Weights of a small GPT-style language model, trained from scratch on English Wikipedia.
Size: 12 layers, MLP 1024 SwiGLU, vocabulary 8192, 16.8M parameters.
Training: a variant of Adam for these matrices, 641M tokens, 9787 steps.
MLP neurons of a small language model. Each row is named by its layer, matrix (gate and up: input weights; down: output weights) and neuron, and shows model dimensions 112-175. Each number is 128 + 24 x the weight over its row's rms, rounded and kept within 0 to 255. A neuron's up and down rows have the sign that makes its largest values positive.
After each neuron's rows, "fires before" lists the tokens most often just after its 100 highest values on Wikipedia text that the model never trained on. A number after a token or word is its count.

L7.gate165 [144 117 100 154 117 151  94 165 156 186 107  94 138 105 127 156 114 131 135 147 105 142  87 101 128 109 129 140 133 141 164 131  98 101 145 126 146 123 191 102 116 118 117 112  72 104 129 112 122 158 147 111 135 146 171 137 141 129  74 147  84 115 132 100]
L7.up165 [123 114 126 128 130 130  75 175 136 153 108  95 142 115  95 141 129 143 139 156  61 136 101  88  96 148 137 146 113 140 139 141  97 157 140 157 169 117 123 119 114  92 106 137 116 100 130 124 108 112 145 104 107 122 148 138 102 108 104 132  84  92 170 102]
L7.down165 [124 132 113 116 120 135 120 144 128 132 129 117 152 145 111 150 118 145 121 138  92 140  89 119 112 143 114 149  80 144 150 140 100 116 138 147 142 121 129 145 117 132 134 128 147 134  92 118 148 136 122 113 117 118 138 143 125 129 137 128 132  96 122 105]
fires before: "=" 95

L8.gate156 [134 158  86 141 116 123 142 106 122  87 141 150 122  60 130 164  93 140 116 168 118 140 143  95  85 150 108 101 120 173 128  95 115 145 124 136 156 105 163  86  91  94 129 117 118 156 161  94 109 157 171 140 112 141 121  99 141 108  80 132 177 117  96 113]
L8.up156 [ 97 122 119  93 111 134 125  92 103  85 124 119 100 103 143 139 117 115 144 163 135 125 124 104 137 115 127 133 162 104  80 182 133 105 141  77 121 155 143 131 133 132  95  91 121 126 133 158 118 111 131 147 121 127 115 120 146  99 138 104 151 103 108 150]
L8.down156 [143 116 101 125 100 128 147 111 110 111  91 127 118 103 131 116 110  99 106 137 134 121 131 109 138 151 125 123 100 127 124  95 110 152 122 109 130 132 145 141  99 132 151 128 101 153 135 100 122 176 124 121  91 126 105 121 179 148 111 107 161  94 126 129]
fires before: "-" 71, "|" 4

L7.gate283 [164 124 125 130 125 183  95 133 129 103 130 107 119 122 138 138 130 161 107 118  77 137 117 108 157 147 130 165 148 131 160 141 150 133 124 130 132 107 142  68 126 147 129 112 123  86 152 135 116 105 144 105 118  80 116 164 141  93 106  83 112 115 117 137]
L7.up283 [158 119 115 137 129 117  92 171 191 119 113  98 139  74 134 168 142  94 159 162 100 144 162 125 130 157 121  75 114 149 169 166 137 143 144 131 119 129  89 146 117 137 131 128  64 136 130 115 111 104 159 107 104 165 151 138 103 116  67 111 115 132 146 122]
L7.down283 [134 163 112 131  89 113 114  87 102 166 133  71 121 116 143 145 102 127 121 116 106  80 150 104 149 110 122 118 130 146 150 154 153 116 129 123 116 132 121 142 127 139 114 153 115 150 129 116 165 121 133 108 136 152  98 133 160  88 125 142 136 155 131 158]
fires before: "=" 69

L7.gate129 [114 102 108 108 151 125 135 131  91 153 127  95 132 100  98 130  89 157 161 112  89 152  82 108 122 107 163 111 134 122 110 152 105 138 138 112 149 166 135 155 117  87 157 104 103 123 111 146 113  99 130 143 122 101 127 106 148 116  91 133  83 110 162  87]
L7.up129 [139 174 144 133  96 138 119 118 155 140 122 111 115 141 139 127 136 107 124 187  95 177  95 123 165 133 150 108  86 165 129 145  97  89 147 128 135 133 141 110 167 108 108 108  94 104 122 139 106 142 173  97  70 133 107 152 110 104  79 106 127 143 162 142]
L7.down129 [125 165 147 135 121 108 125 134 125 157 111 121 146  98 106 143 149 145 141 120  93 128 122 146 134 121 145 134 178 109 161 125 107 122 139 114 114 136 145 149 111 111 131 144 125 166  96 153 129  92 113 118 102 139 129 120 146 107  83 127 143 142 138  90]
fires before: "=" 97

L5.gate675 [144 144 114 170 113 125 133 113 182 147 141 142  90 109 150 158 102 199 107 181 101 146 110  96 101 141 152 157 114 111 114 111 125 114 148  96 114 172 104 127 108 159 108 145 132 124 121  94 143 115 168  97 118 108 152 119 135 106 122 113 138 168 151 140]
L5.up675 [103 116 137 151 146 163 102 150 137 127  92 113 139 133 149  98 147 105 134  76  87 118 109 122 137 133 122 112 143 129 108 110 157 100 146 130 125 125 171 133 115  93 146 115 122 115 111 121 172 144 133 142 176 140 103 156 146 128  87 130 147 118 151 147]
L5.down675 [149 103 132 171 114 122  89 157 114  97  78 110 134 111 103 150  92 125 162 117 101 138 154 131 139 155 138 140 154 158 137 112 140 144 148 114 130 134 143 123  92 110 137 123 144 148  96 137 131 114 130 155 162  98 124 135 127 104  76 163 105  99 174 138]
fires before: "=" 100

L8.gate187 [105 131  99 124 107 107 163 115 118 137 127 136 115  84 156 114 112 120 136 134 145 111 105 110 136  91 132 129 124 134 175 137 141 135 151 128 141 149 103 132 111 162 141 133 131 100 148 173 106 133 125 147  86 121 120 121 183 138 141  93 132 119 124  86]
L8.up187 [107 154 114  91 119 107  91 129 167  85 132 132 126  94 178 138 143 116 114 146 138 126 127 132 102 131 128 119 141 128 143 133 104 141 125 105 123 151 129 115 109 118 169 127 125 136 142 166 113 152  94 118 140 152 112 128 112 131 146  97 142 105 117 133]
L8.down187 [117 102  78 103 114 122 122 106 103 117 106 137 110 149 132 141  98  85 133 117 115  81 146 103 112 133  75 140 136 156 131 119 119  88 141 136 120 156 145 118 122 135 104 104 114 132 119 166 105 174 137 127 116 125 129 137 135 146 134 129 137  96 150 144]
fires before: "-" 96

L5.gate625 [162  85 127 129 186 147 118 126 125 140 128 143 157  92 130 137 153 117 116 156  99  79 117 120 115 129 118 167 112 119  99 195  93 129 162  85 134 131 110 160  83  92 150 108  80 115 126 122 125 108 103 142  95 124 134 135 126  81  82 146 149  84 147 152]
L5.up625 [147 114 104 149 114 172 165  77  86 125 110 124 164 136 112 115 134 100 123 140 134 134 127 126 133 119 121 162 105  99 146 124 131 109 148 122 117 131  89 156 120 107 134  83 100 154  93 113  81 140 119 156 160 142 114 134 132 114 126 120 159  82 113 156]
L5.down625 [ 85 134 102 140 124 154 145  70 119 118 120 104 163 171 113  88 131  76 114 152 143 145 162 122 128 114 138 143  88 114 127  78 145 169 122 144  90 119 110 132 115 159 108 120  96 163 116 109 106 140  92 156 142 145 120 123 140 143 181 128 174 118 146 119]
fires before: "-" 30, "\n" 24, "  " 11

L6.gate323 [142 122 146 114 139  57 149 125 143 134 142 137 119 163 118 110  65 129 133 134 113 125 160 137  95 138 121 106 128 156 132 150 125 125 115 115 171 124  95 119 110 170 139  97 102 139 115 142 125 122 138 104 157  93 127 155  81 139  94 138 152 135 125 134]
L6.up323 [ 78 143 126 109 179 122 107  84 171 128  97 148 126 124 143 144 116 140 131 104 114 132 118 128 131 118 169 180 185  57 125 162 116  80 152 122 163 137 122 118 109 175 131 116 118 110 118 176 130 113 115 132 128 114 118 156 125 133 126 122 111 105 129 140]
L6.down323 [102 123 131  95 186  96 120 130 139 153 174  80 124 137 119 101  98 108 118 123 118 139 130 144  93 149 140 163  87 122 130 147 125 130 114 137 183 135 139 137  76 133 161  66 126 157 105 153 128 119 163 126 165 118 139 152 116 158  87 131 135  97 119 158]
fires before: "-" 68, "\n" 28

L5.gate677 [154 149  94 122 132 131 123 112 145 115 123 123  95 159 124 150  91 145  95 146 147 120 152 155 115 127 179 131 119 143 129 121 153 109 161 139 130 127 117  62 127 165  58 183 150 122 117 116  93 150 120 126  73 124 167 143 131 105 110 140 146 179  95 196]
L5.up677 [144  92 115 121 165  86 138  84 120 114 156 114 142 177 156 158 108 128 119  94 131  83 151 137 133 125  93 160 122 111 109 102 162 133 134  89 135 150 155 120 147 143 128 125  99 156 161 125 151 146 130 130 149 150 101 123 143 109 114 118 125  95 173 170]
L5.down677 [103 100 128 117 115 124 142  97 164 140 117  61 116 124 126 116  83 112 147 113 104 129  90 124 123 128  90 119 121 113 115 104 118 143 154  54 134 159 158 103 140 138 142 107 138 142 117 104 152 126 142 149 168  87 140 162 174 130  86 139 127 126 128 127]
fires before: "=" 88, " \"" 4

L5.gate623 [169 126 160 100 135 123 159 102 103 149 142 160 106 146 134 166  98 143 121  96 106 121 145 122 149 126 103 123 130 142  96 131 159 105 117 127 128 125 135 138 126 137 131 149 142 153 121 135 133 115 126 109 135  70 105 120 103 116 133 155 114  98  98 116]
L5.up623 [ 68 122 127 163 121 121 126 145 120 129  93 174  75 133 146 176 109 123 114 107 109 124  87 102 134 118 156 105  91 112  91 152 103 103 100 165 150 126 102 111  75 125 145 140 116 116  90 142 115  75 103 118 169 123 171 126 144 127 118 133 150  98 106 121]
L5.down623 [116 117 163 121 144 113 144  76 110 158 176 148  97 136 138 136 116 142  97 133 104 122 102 133 135 113  74 151 122 137 105 126 122  92 115 154 130 125 111 156 114 121 127 134 139 147  97 145 107 101 101 139 154 101 161 121 104 108  90 125 150 107 140 116]
fires before: "-" 71, "{" 8, "|" 7

L5.gate188 [178 112 133 128 114 148 124 141 173 132 127 172 146 158 128 103 191 146 153 128 140  98 131 168 110 127  95 138 167 147 110 139 126 108 117 120 138 139 134 153 151 102 120 157 151 100 116 165 154 179 162 105 167 193 136 166  91  95  70 167 156 117 131 184]
L5.up188 [138 140 120 119 141 157 106 126 104 104 111 136 107 169 139 131 158 138 101 132 126  95  92 101 123 125 133 150 114 131  98 156 159 137 110 113 138 142 101  97 111 103 131 142 143 115  99 133 121  92 122  99 129 159 151 122 147 121 101 132 132 125 123 152]
L5.down188 [139 125 115 118 102 125 167 143 150 135 107 159 135  99 110 119 159 152  99 111 131 122 106 144 105 106 105 139 144 122 134 103 139 129 132 115 138 127 141 126 151 106 124 120 127  90 140 136 148 141 133 138 145 169 127 141  89 141  91 156  84 101 116 204]
fires before: "-" 31, "=" 20, "|" 10, "The" 8

L6.gate991 [157 124 158 139 145 143 112 183 192 178 126  95 135  68  85 151 113 168 124 169  81 136 104  67 139 132 133 143 119 132 138 123 124 106 113 103 138 111 159 109  93 116 104 143  97 132 123 138 139 120 157  94 147 140 162 131 118 101 120 141  96 105 141 118]
L6.up991 [136 103 124 124 125 152 108 127 149 164 128 102 132 127 117 137 118 168 154 143  70 166 123 105 107 107 109 109 141 200 147 114 126 113 144 142 106 122 154 127 115  85 140 133 123 134 138 143 128 113 155 137 141 145 140 122 118 108  88 142 101 133 144 113]
L6.down991 [136 115 127 166  92 138  92 146 126 122 125 104 142 114 127 145 138 125 118 148  90 138  91 120 122 138 139 145 114 171 142 149 113 148 135 146 155 118 163 126 130 105 140 129 129 140 124 115 148 140 136 109 132 126 127 118 134  98  91 139  95 115 157  83]
fires before: "=" 100

L7.gate224 [173 131 174 160 125 155 142 121 139 157 118 117 130 161 123 158 135 119  86 165  93 113 101 118 136 130 145 156 122 115 132 124 106 109 155 147 135 116 144  87 138 121 128 137 139  96 100 136  75 136 162  98 159 152 146 159 124  95 125 123 109 153 115 156]
L7.up224 [110 129 144 132 140 130 129 153 107 150 153 143 135 152  73 116  99  84 103 177  89 112 130  84  97 166 105 145 150 115 140 117  96 174 106 157 175 129 169 117 143 116 139 152  74 102 102 158 119 126 133 126 126 149 106 142 111 106 141 102  83 146 151 138]
L7.down224 [148  99 153 137 162 126 117 114 128 130 151 110 165 121 111 114 105 153 123 142 112 125  94 158 133 136  91 123 154 132 132 146 120 141 176  95 164  99 130 130 135 118 122 118 156 127  87 171 143 107 123 119 142 113 119 139 124 126 133 136  83 133 125 124]
fires before: "=" 100

L5.gate738 [137 131 106 109 123 138  95 124 172 151 120 111  88 153 124 107 100 183 130 165 135 111 127 120 143 154 122  79 143 108  92 117 171 102 149 134 134 125  88 120 130 113  90 139 144 132 136 113 129 143  94 135 103 149 133 134 157 145 118 173 146 134  80 143]
L5.up738 [109  89 141 156 182 163 158 131  75 150 112 100 163 131 152 111 144 137 144 166 146 113 117 118 114 127 131 122  84 127 127 139 126 156 132 112 166  90 100 127 188 157  86 119 123 128 121 116  92 120  79 139 178 129 154 143 145 117 108 148 117  92  85 149]
L5.down738 [134 111  85 113 160 125  88 129 165  99  93 120 107 155 114  94  85 134 123 139 146 140 107 129 174 141 107 104 180 124 110 123 124 120 138 109 110 146 135  56 128 147  92  97 102 136 143 126 125 131 127 131  97 135 125 121 138 157 120 110  93 106 131 112]
fires before: "\n" 42, "=" 21, "\n\n" 18

L6.gate384 [134 165 155 127 167 108 146 156 100 179 144 154  94 135 169 110 131 152  78 158 123 126 150 107 104 176 150 112 123  96 108 124 147 128 103  99 160 166 111 102 131 192 120  85 118 150  97 128 152 130 129 128 134 119 115 149  95 133 133 128 129 143  87 113]
L6.up384 [127 113 147 108 135  92 119 142 116 112  89 145 105 156 132 159  77 123 130 135 116 106  88 132 120 124 153  87 120 119 125 123  90 130 138 154 149 131 128 125  96 128 136 123 109 131 109 151 119 119 111 186 153 110 151  93 145 167 174 156 127 175 137 125]
L6.down384 [126 164 113 128  97  76 104  87  84 140 158 123  95 122 155 149  93 127 114 126 126 178 124 126 129 105 124 124  91 144 120 123 136 146 110 150 128 119 147 122 102 129 128 110 107 157 137 144 119 124 113 161 121 109 146  97 109 179 156 147 146 102 162 162]
fires before: "-" 45, "|" 13, "19" 5

L6.gate674 [124 136 140 160 111 169 109 145 144 159 141  95 123 123 127 128 160 132 164 161  85 151  90  88 119 100 120 156 139 170 142 125 119 144 119 160 128 106 171 135 113  81 126 146 168 122  91 120 118 141 134 110 152 149 135 163 117 100 111 107 124 119 130 119]
L6.up674 [143 138 133 146 127 138 113 147 160 163 126 116 122  68 105 142 124 151 116 168  91 109 102  77 111 137 155 204 149 147 147 123 129 134  99 122 168  93 137 137 108 140 108 161 140 128 159 148 150  91 148  95 136 136 128 141 114 113  98 133 118 109 142 140]
L6.down674 [123 111 138 142 101 124 100 143 144 138 148 135 132 153 119 138 136 134 148 114  91 135  72 147  99 139 142 128 135 121 134 134 122 118 131 118 126 118 131 137 132 116 101 105 123 134 111  94 115 164 132 127 153 125 142 152 122 128 132 161 110 118 140 105]
fires before: "=" 36, "\n\n" 7, "The" 7, " The" 6, "In" 4

L3.gate100 [143  95  99 145 136 120 131 171 118 141 107 104 138 139  96 130 116 116 129  84 123 102 139 101 123  95  97 177 146 133 117 131 120 135 157 104 153 152 176  97 152 103  86 128 158 127 123 143 118 173 140 148 107 115 144 164 113 102  89 138 128 124 143 175]
L3.up100 [104 129  89 174 115 102 157 138 148 130 173 152 160 119 136  86 104 139  88  93 138 103 108 108 170  91 131 123  95 108 133 155 127 122 120  67 101 113 165 144 112 150 127  91  94 119 126 170 155 173 133 156 136 127 163 133 104  94 141 186 138 128 108 134]
L3.down100 [115 146 131 141 125 148 162 114 146 131 159 137 132 114 155 151 120 178 122 142  74 100  89 126 171 131 122  91 119 118 139 135 128 125  93 111  82 104 115 105 130 147 132 145 104 158 143 147 152 128 105 160 154 160 171  98 150 138 119 178 165 121 152 128]
fires before: "=" 59, "," 4, "." 4

L8.gate504 [136 103 126 121 119 133  98 158 137 120 160 118  87 113 145 158 122 157 129 142 125 139 113  91 112 167 148 122 112 121 142 155 152 120 106 125 136 127 156 149 126 175 138  97 108 161 133 110 145 121 150 102 108 107 117  98 109 112  86 155 124 151 150 112]
L8.up504 [157 130 103 108 166  91 157 128 102  97 146 133  97 166 157 130 105 127 163 140 153 113 154 148 115 115 157 107 146 104  76 118 136 133 127  83 118 139 126 128 128 157 101 137 122 145 159 149 101 120 102 134 103 105 108 133 132 159 124 142 149 136 120 149]
L8.down504 [127 145 106 136 131 109 101 134 121 146  86 152 142 112 152 121 130 156 122 137 145 137  88 102 127 137 114 136  99 121 133 148 116 148 143 140 142 108 123 146 126 103 142 108 141 175 122 133 130 122 114 127 103 106 134  80 128  97 108 148 130 121 127 149]
fires before: "-" 100

L7.gate651 [131 179 131 137 106 147 105 150 114 117 139 149 161 151 122 140  86 149 111 148 109  84 116  90 167  91 168 125 129 121  85  99 141 115 143 127 112 135  98 121 128 138 119 140 107 138 136  82 169 112 120 126 147 166 115 110  84  99 115  93 180 110  93 176]
L7.up651 [146 113 108  99 130 103 102  91 130  95 116 109 117 160 147 105 148 156 139 147 122 131 116 116 129 108 149 139 116 118 123 169 148 121 162 154 142 167 163 120 146 171 144  78 116 177 115  94 157 128 115 152 127 193 161 137 100 118 161 135 135 171 136 110]
L7.down651 [162 157 151 139  89 112 127 112 150 151 165  92 125 132  96 140 142 160 105 151 169 161 138 127 107 154 127 131 160 127 146 139 140  95 138 136 101 125 163 105 140 126 123 126 147 121 133 146 148 135 140 129 150 132  97 125 138 117 100 100  81 123 155 141]
fires before: "–" 18, " |" 17, "a" 6, " season" 5, "-" 5, " qualifying" 5

L3.gate640 [138 137 139 149 144 118 105 102 110 128 136 144 123 128 122 113 111 142 109 131 105 111  89 145 122 129 157 106 130 162  91 129 110 137 138 156 106 128 114 135  87 142 124 131 105 104 171 117 138 124  89 146 169 147 155 171 119  76 115 143 132  99 139 108]
L3.up640 [143 149 152 131 147 143 108  90 127 162 135 137 104 109 140 136 106 130 132 123 116 112  93 139 107 134 149 123 140 147 105 121 130 127 161 178  94 140 119 148 101 141 140 141 133 117 129  87 143  93 101 137 158 148 167 168 147  98 102 146  91  80 150 134]
L3.down640 [150 149 184 145 154  97 111 103 114 136 130 138 103 121 115 131 125 129 144 141 151 106 132 152 123 134 115 147 165 101 125 130 176 115 171 117 102 150 159 163  93 153 146  76 128 107 116 109 157 133 106 151 150 137 134 117 137 135 140 130 124 131 153 178]
fires before: ")" 39, ":" 13, "–" 12, " |" 10, "=" 5

L3.gate814 [154 142 137 120 138 108 108 175 149 132 165 124 110  96  93 147 118 190 111 102  92  77 194 104 104 117 114 149 166 138 138 134 112  82 140 104 130 107 154  99 129  93 125 137 131 141 150 127 162 143 143 115 113 182 153 166 120  94 163 105 113 131 131 149]
L3.up814 [112 113  99 119  96 107 162 129 122 132 159 186 123 146  81  94 107 143 110 115 131  83 164 137 166 126 126 148 146 141 128 147 175 121 161 128 142 104 139  94 166 165 113 124 109 128  94 130 109 126 146 184  86 141 162 129 100 113 122 148 171 132 174 157]
L3.down814 [ 82 133 100 109 111 114 180  63 112  91 132 161 140 170 115 112  96 110 125 117 136 103 118 180 139 113 122 113 133 122 130 116 108 123 161 140 137 181  89 132 153 169 139 126 107 141 125 124 125 160 137 173 122 125 151  88 101 148 147 137 139 110 154 157]
fires before: "=" 96

L5.gate578 [130  69 134 129 120 143 144 149 122 131 108 107 131 110 114 105 129 132 143 115 131 115 127 129 128  98  87 147 143 120 125 177 110 115 112 157 135 125 131 164 135 107 127 135 168  93  93 159 148 142 138 133 115 183 162 137  88  84 109 153 144 144 153 179]
L5.up578 [113 126 109 105 128 119 108 157  99 113 117 137 108 104  92 143 120 151  97 120 115 105  98  88 134 107 127 143 149 139 138 172 118 140 141 118 140 113 121 134 101 139 158  96 140 150  89 138 136 111 135  84  88 124 143 107 143  97 142 145 156  93 119 131]
L5.down578 [127 104 106 128 118 126 138 140 133 139 125 121 133 117  99 132 150 121 121 126 118 134  99 118 114 109 101 136 142 117 123 119 113 125 125 124 146 125 139 140 121 142 144 133 134 125  92 128 141 148 138 132 115 140 158 125 121 110 122 147 132 111 118 174]
fires before: "-" 44, "=" 14, "To" 5

L7.gate679 [127 112 142 126 111 113  86 147 105 149 139 129 118 100 131 141 113 144  94 136 146 155  97 103 130 120 172 135 118 153 133 126 124 115 155 157 122 100 134 127 115 134 132 155 157 104 182 200 174 163 150  98 104 150  96 130 128 146 104 110 135 114 115  86]
L7.up679 [111 115 149 127  95  85 123 149 114 176 138 109 168  78  81 141 107 162 118 117 110  88 150 121 113 104  96 156  92 126 110 124 109 170 150 121 154 108 127 118 131 105  96 134 159 127 150 115 115 123 145 111 144 123 140 124 110 116 116 119 125 163 164 120]
L7.down679 [124 156 161 144 112 101 144 170 134 147 135 120 153 138 113 152 143 153 120 110 139  88 105 100 132 105 133 126 101 105 121 125 144 107 162 131 113 132 146 150 114 119 117 121 125 151 134 151 135 153 178 115 114 102 147 162 119  95 118 166 108 161 127 139]
fires before: "=" 98

L7.gate220 [151 102 122 177 128 145  93 137 143 117 156 105 132  95 147 129  93 136 131 150  73 175  72 103 101 129 118 167  79 136 158 122  97  89 130 120 140 115 138 110 111 133 133 133 142 128 128 109 132 138 138 107 152 127 119 129 118 124  76 155  90  97 133 109]
L7.up220 [187 126 120 137 130 150  99 159 137 138 148 132 157  80 102 120 107 134 135 136  72 130 107  90 107 118 121 134 127 163 144 122 117 134 131 158 146 124 164 145 130 113 113 106 149 128 110  95 139 156 120 100 138 136 121 139  98  60  92 118  96 105 140 105]
L7.down220 [106 123 128 145 138 138 107 123 126 134  94 129 123 109 121 123 120 136 139 139 117 133 103 131 136 140 155 110 105 125 142 126 110 131 132 123 136 130 146 128 132 132 131 123 130 139 119 115 118 133 135 131 134 145 140 120 120 120 138 139 137 123 148  88]
fires before: "=" 100

L6.gate972 [125  80 136 184 130 161  96 140 135 137 125 126 138 115 123 159 125 156 101 156  70 142  85  68  79 138 119 104 123 107 153 134 119 140 112 110 193  77 133 145 136 119 140 152 108 118 136 118 147 114 174  90 119 126 176 108 118 120 112 141  92  78 101 133]
L6.up972 [105 176 130 126 174 124 181  88 148 142 131 132 146 139  65 129 112 153 168 154 110 100 108 119 134 132 114 129 135 178 124 121 138 128 131 144 132 121 155 153 108 129 138 116 147 136 113 146 134 130 149  92 133 127 113 167 134 112 104  94 120 157 121 158]
L6.down972 [116 145 146 169 100 161  93 116 128 132 147 112 119 133 119 117 152 111 113 164  84 116 102 126 145 129 125 136 105 131 130 142 100 146  72 127 102 128 107  68 121 115 131 116 137 126 146 114 141 143 129 126  96 127 118 123 143 141 147 135 166 111 154  89]
fires before: "=" 100

L5.gate852 [110 124 162 112 105 126  84 127 159 162 152 137 133 136  86 150  98 131  98 167 123 129  97 119 124 117 148 155 170 156 163 105 131  96 124 122 146 100 127 108 114 111 117 101 156 106  96 189  97 130 184  89 123 127 161 164 119  94 110 143 139 152  86  94]
L5.up852 [109 144 159 133 113 172 162 101 140 140 108  89 157  81 102 133 107 162 182 139 123 114 125  89 141 120 147 143 131 133 144 110 111 117 160 177 138 131 122 123  86  98 146 155 164  95 156 170 149 122 176  95 125  98 103 105  87 126 134 131  85 107 155 111]
L5.down852 [114 121 144 137 103 141 113 119 125 137 128 154 106 138  84 104 118 103 135 136  89 109 105 114  96 108 145 136 180 133 180 141 112 109 144  99 125 140 164 160  77 102 127  84 156  98 114 176 132 124 187 142 179 158 157 137 163 114 122 155 157 152 135  55]
fires before: "=" 34, ":" 23, "Career" 5, "\n" 4, " |" 4

L5.gate996 [146 117 102  92 133 155 103 123 123 108 145 152 163 174 133 110 103 157 128  93  84 144 153 123 211 133 122  97 132 118 131 130 124  87 108 146 125 131 127 124 123 166 124  93 102 123 142 127 133 139 124 160 153 109 159 131 102 141 139 147 149 129 111 126]
L5.up996 [101 136 119 110 129 132 133 104 105 130 106 139 113 121 165 127 143 155 158 101 161 126  74 140 149 139  96 122 134  84 139  95 153 112 155 118 125 165  94 132 150 154 148 126 118 104 123 138  86 124  98 124 139 115 163  95 126 155 123 131 102 156  94 127]
L5.down996 [132 137 196 133 148 136 151 134 156 151 120 119 145  92 113 134 124 113 123 158 124 116 121 147  74 160 158 156 119 138 130 147 137 121 105 135 149 109 166 150 110  89  81 105 164 114 140 146 143 123 135 101 156 127  87 151 137 122 138 133 144 102 177 104]
fires before: "-" 57

L6.gate568 [162 158 120 113 144 118 121 129 122 138 144 121  73 103 156 151  72 157 122 165 145 146 120 102  90 138 121 104 123 124 131 139 117 170  94  92 176 112 172 112 119 144  79 129 109 148 121 130 109 128 183 102 136 128 138 101 123 130 145 129 172 146 147 114]
L6.up568 [111 131  98 136 156 114 130 162 156 139 132 129 129 140 131 166 148 179 118 150 158 144 111  86 160 129 160 105 143 139 132 150 148 150 154 123 127 179 105 157 114 166 127 120 170 138 136 106 116 136  89 130 147 122  86 124 112 128 121 134 176 124 130 180]
L6.down568 [118 158  94 113 100 135 136 126 115 156 124 138 124 128 116  93 141 160 137 108  85 129 120  93 117 115 106 132 131 153 155 125 143 112 126 111 111 121 128 116 163  99 162 127 192 146 122  89 161 114 104  99 137 144 100 141 164 130 137 126 132 138  95 137]
fires before: "-" 72

L3.gate292 [149 110 176 116 151 145 146  91 103 140 123 126 140 144 125 128 123 106 130 151 140 100 132 151 138 125 133 127 120  82 132 141  82 126 138 140 149 125 126 193 124 151 149 133 136 106 130 103 156 114 136 122 120 112 129 147 148  91 146 173 140 125 126  93]
L3.up292 [139 158 152  96 184 119 120  92 129 119 138 118 141 132 123 144  83 142 155  98 139 125 110 141  84 129 156 104 139 111 104  95 144 119 156 145 129 132 163 136  91 171 160 123 139 145  90  86 134 138 114 136 143 118 117 156  75 119 135 132  90 155 143 105]
L3.down292 [122 130 128 101 163  94 120 103 151 101 150 102  90 114  92 138 126 139 138 134 119 125 112 121 153 131  97 122 150 105 104 134 185  95 123 135 108 141 158  90  80 154 122 115 167 102 114 138 146 153 119 137 136 104 147 111  96 138  99 112 115 120 106 121]
fires before: ")" 26, " the" 15, "–" 10, "," 6, " a" 5, "." 4

L7.gate460 [122 141 146 122 120 120 128 107 107 116 141 119 105 125 104 162 124 128 137 122 147 119 127 173 141 103 151 110  95 145 108 165 124 115 153 168 107 137  86 106 123 141 130 133 137 118 134 109 124 119 105 162 152 114 149 130 135 132  87 121 122 157 156 156]
L7.up460 [109 155 115 134 123 134 100  98 161 103 110 133 134 103  97  70 146 121 100 148 127 113 110 124 135 127 163 133 125 146 117 133 148  98 148 158 129 135 164 149 123 139  97 135 101 159 157 139 146 146 137 148 163 162  69 140 133 125  82 133 144 122 134 147]
L7.down460 [ 86 135 142 104 104 140 168 106 143 127 190 102 166  74  84 135 129 100 144 117 138 113 122 104 149 134  99 129 122  69 112 133 126 107 132  92 131 125 135 116 148 144 149 139 149 116 112 101 114 138 143 140  86 122 127  91 140 128 188 165 151 103 145 126]
fires before: "," 32, "." 20, " and" 9, "=" 6, "–" 6

L6.gate675 [ 99 125 145  89 136 130 167 139 116 157 128 116 123 140  91 122  81 113 116 161 128  92 168 130 120 125 164 116 155 152  56 147 147 104 135 108 135 127 115 175 104 141 120 141 150 134  97 174 117 141 126  95 101  81 132  98 111  88 131 129 113 123 137 109]
L6.up675 [130 129 112  99 135 163 133 132  79 112 120 123 125 126 140 164  61 134 140 138 113 162 104 152 145 118 163  96 162 106 133 107 133  86 138 155 131 136 132 117 126 131 179 120 131 135 128 141  92 121 141 151 137  71  90  87 124 122 129 104 102 121 142 121]
L6.down675 [137 132  99 163 124 118  88 120 101 108 143  90 104 146 160 103  95 113 147 132 137 155 103 132 135 150 117 150 129 104 171 126 117 118 117 154 132 130 137  90 138 127 129  87 140 140 136 131 115  71 124 175 110 108  61  85 159 124 115 153  88  93 128 169]
fires before: "-" 89

L8.gate32 [114 166 132 127 108 115 125 150 126 125 112 144 112 104 137  93  78 130 146 104 134 130 129  98  92 143 150 108 146 155 128  95 146 160 106 118 185 114 112  98 123 126 133 143 110 128 110 106 121 118 170 100 100 109 194 116  95 121 158 137 124 107 112 126]
L8.up32 [148 106 129 155 130  78 139 123 142  82 103 150 126 112 124  84 106 154 147  85 141 155 143 136 116 101 121 161 126 102 139 107 142 129 114 147 132  78 141 159  83 159 134 129 157 122 110 108 155 187 156  91  95 118 136 148 101 147 113 111 145  99 125 109]
L8.down32 [109  98 157 150 120 140 165 129 107  95 139 109  64 139 154 125  98 109 147 123 121 198 135 130 163 172  82 147 122 131 130 116  92 115 134 139 118 110 140 142 120 107 154 102 156 144 138 137 102 157 135 112 119 162  94 197 127 167  74 146 159  91  83 155]
fires before: " |" 31, "|" 10, "=" 10, ":" 6